MLP neurons of a small language model. Each row is named by its layer, matrix (down: output weights) and neuron, and shows model dimensions 80-143. Each number is 200 + 30 x the weight over its row's rms, rounded and kept within 0 to 999. A neuron's up and down rows have the sign that makes its largest values positive.
After each neuron's rows, "fires before" lists the tokens most often just after its 100 highest values on Wikipedia text that the model never trained on. A number after a token or word is its count.

L11.down49,235,194,197,258,180,190,159,203,197,210,211,185,185,178,229,226,203,152,223,177,224,180,295,219,179,133,227,188,205,184,226,176,202,198,218,185,143,232,257,181,188,219,209,181,161,206,205,194,237,150,242,212,201,222,210,208,215,236,171,220,195,231,157,219
fires before: "a " 38, "an " 10, "the " 8, "a" 4

L3.down335,213,200,229,221,242,190,211,218,201,160,157,181,217,194,148,243,174,176,208,196,228,226,213,176,197,231,219,217,226,210,219,219,222,222,173,224,221,227,213,197,239,156,191,194,225,211,225,240,184,178,232,242,172,213,232,165,179,182,172,202,212,248,249,201
fires before: "\n\n" 50, "a" 5, "o" 5, "| " 5, "ov" 4, "eld" 4

L8.down260,178,192,184,238,194,228,240,228,197,224,248,185,205,177,214,175,178,141,180,247,188,221,191,195,188,255,149,232,224,190,243,175,237,190,187,175,133,148,163,152,203,196,179,214,248,188,172,216,204,192,174,209,173,184,142,242,194,213,247,239,225,188,157,232
fires before: "t " 16, "t" 14, "est " 10, "ce " 6, "ces " 6, "b" 5

L12.down147,222,247,216,190,218,205,211,181,245,248,177,184,142,205,179,263,190,209,232,208,196,208,181,196,248,221,188,186,201,181,137,209,202,217,242,186,238,238,178,150,170,223,243,176,182,221,195,205,216,172,203,247,175,215,186,216,192,220,197,200,208,213,190,221
fires before: ")" 49, "\" " 10, ") " 8, "\"" 6, "–" 4

L12.down267,220,225,228,174,223,196,163,225,237,190,250,188,215,237,159,211,177,177,216,185,224,170,177,162,162,183,195,165,137,171,212,211,208,208,252,200,243,214,194,185,201,205,264,203,179,232,205,251,247,226,176,210,201,184,218,202,188,220,218,206,198,184,227,213
fires before: "| " 40, "\\" 11, "can " 4

L10.down305,184,237,227,157,192,210,147,179,212,188,201,229,226,182,221,190,226,170,170,141,210,195,206,286,158,221,228,159,173,185,182,127,173,251,146,189,231,209,187,213,198,139,212,187,183,194,165,191,224,209,243,187,240,249,176,193,213,182,200,206,190,231,197,168
fires before: "of " 36, "II" 6, "I " 5, "1 " 5, "| " 4

L6.down135,244,216,226,178,199,212,198,143,175,233,220,207,182,223,187,192,255,259,219,225,184,255,212,216,201,135,218,142,217,218,139,198,163,201,208,199,174,168,175,172,218,185,211,209,241,188,208,218,233,157,152,212,243,191,240,201,153,199,215,189,156,199,212,243
fires before: "of " 32, "is " 6, "to " 5, "has " 4, "with " 4

L8.down350,150,196,208,160,205,192,161,156,216,162,224,209,183,223,202,176,204,257,194,155,249,201,202,206,164,205,223,206,194,218,172,174,202,159,144,210,144,206,172,259,165,202,194,185,243,229,217,200,233,244,212,191,213,223,154,252,164,198,162,249,196,233,211,175
fires before: "= " 42, "Spec" 6, "ym" 4, "om" 4

L11.down294,113,219,165,226,233,237,201,147,230,222,154,208,140,149,171,176,201,235,205,177,179,168,232,188,238,272,224,204,247,219,228,215,130,183,199,141,232,217,190,172,210,204,181,151,167,244,212,149,241,213,209,183,200,139,211,197,228,221,200,201,169,202,189,221
fires before: "0" 13, "1" 11, "8" 8, "3" 7, "4" 6, "6" 6

L4.down336,191,149,177,202,207,213,192,216,219,166,208,202,208,221,192,216,182,172,188,204,219,207,211,197,223,175,182,237,199,185,196,179,236,184,184,204,186,147,210,205,173,199,240,150,258,135,210,163,193,142,176,226,189,196,180,139,221,205,182,199,200,173,205,219
fires before: "\n" 75, "|---|---|---|" 6, "|---|---|---|---" 5, "|---|---|---|---|" 4

L4.down158,186,223,180,182,198,195,243,202,198,176,226,179,206,184,210,192,140,148,173,205,200,211,199,187,182,216,124,248,156,168,135,181,196,171,151,147,198,185,210,111,224,196,195,201,194,156,182,212,147,196,170,204,186,181,212,242,184,198,276,307,247,161,213,148
fires before: "t " 12, "t" 10, "est " 10, "ces " 7, "eign " 6, "mat" 6

L10.down548,146,236,191,234,178,175,190,248,187,184,171,179,149,178,231,215,224,226,137,236,200,195,159,154,222,242,203,123,163,157,186,227,227,210,197,184,206,164,192,152,229,191,163,173,177,210,246,210,147,163,194,186,245,187,164,232,201,205,223,148,238,155,162,216
fires before: "(" 28, "ies " 8, "mi" 6, "ation " 4, "ity" 4

L3.down204,227,207,157,182,158,194,170,255,165,213,207,186,167,200,164,182,190,197,240,254,215,183,244,191,139,179,203,203,179,177,163,206,200,246,154,249,234,208,237,216,178,195,163,188,218,162,226,194,216,169,192,160,176,232,262,206,195,229,165,254,166,206,221,187
fires before: "way " 20, "road " 16, "s" 6, "way" 4, "t" 4

L8.down33,222,191,172,227,180,224,170,171,159,182,198,204,188,217,195,217,183,241,205,202,208,188,199,222,154,224,214,199,134,124,198,220,157,139,191,210,199,199,234,215,220,223,175,183,135,190,227,189,192,210,224,174,228,224,242,277,141,203,145,138,199,205,185,220
fires before: ": " 64, "a " 5

L10.down176,153,170,201,173,165,159,187,227,183,226,198,215,234,198,252,204,200,193,210,183,211,230,204,166,180,233,129,238,204,212,210,186,227,175,172,196,214,272,272,165,203,178,188,220,216,187,230,179,230,212,188,215,174,202,234,194,211,200,259,266,161,276,178,215
fires before: "| " 61, "of " 10

L11.down89,200,163,241,196,223,172,238,198,193,203,207,186,208,209,198,157,158,168,180,165,222,190,185,156,197,216,234,272,262,179,222,249,231,204,183,211,204,187,202,172,200,208,202,197,130,202,105,225,174,221,189,163,226,201,175,218,156,187,148,166,137,209,237,205
fires before: "\n\n" 80, "\n" 5

L2.down284,229,178,139,176,224,205,154,205,144,219,187,189,194,152,185,191,214,173,152,172,179,182,202,229,254,138,196,170,186,157,198,208,157,189,181,192,217,212,204,211,248,194,225,178,208,231,191,205,224,202,144,220,182,171,185,231,179,172,169,223,184,194,177,203
fires before: "9" 13, "8" 12, "6" 12, "3" 8, "5" 7

L12.down347,188,134,156,225,177,215,180,225,225,203,177,172,184,224,242,182,170,183,205,195,234,232,224,183,176,212,199,167,213,142,252,197,201,162,201,201,218,224,205,189,211,207,211,234,256,244,201,180,192,237,194,176,180,183,227,215,214,159,143,167,151,201,239,186
fires before: ": " 21, "–" 9, "ad" 9, "in " 8, "by" 4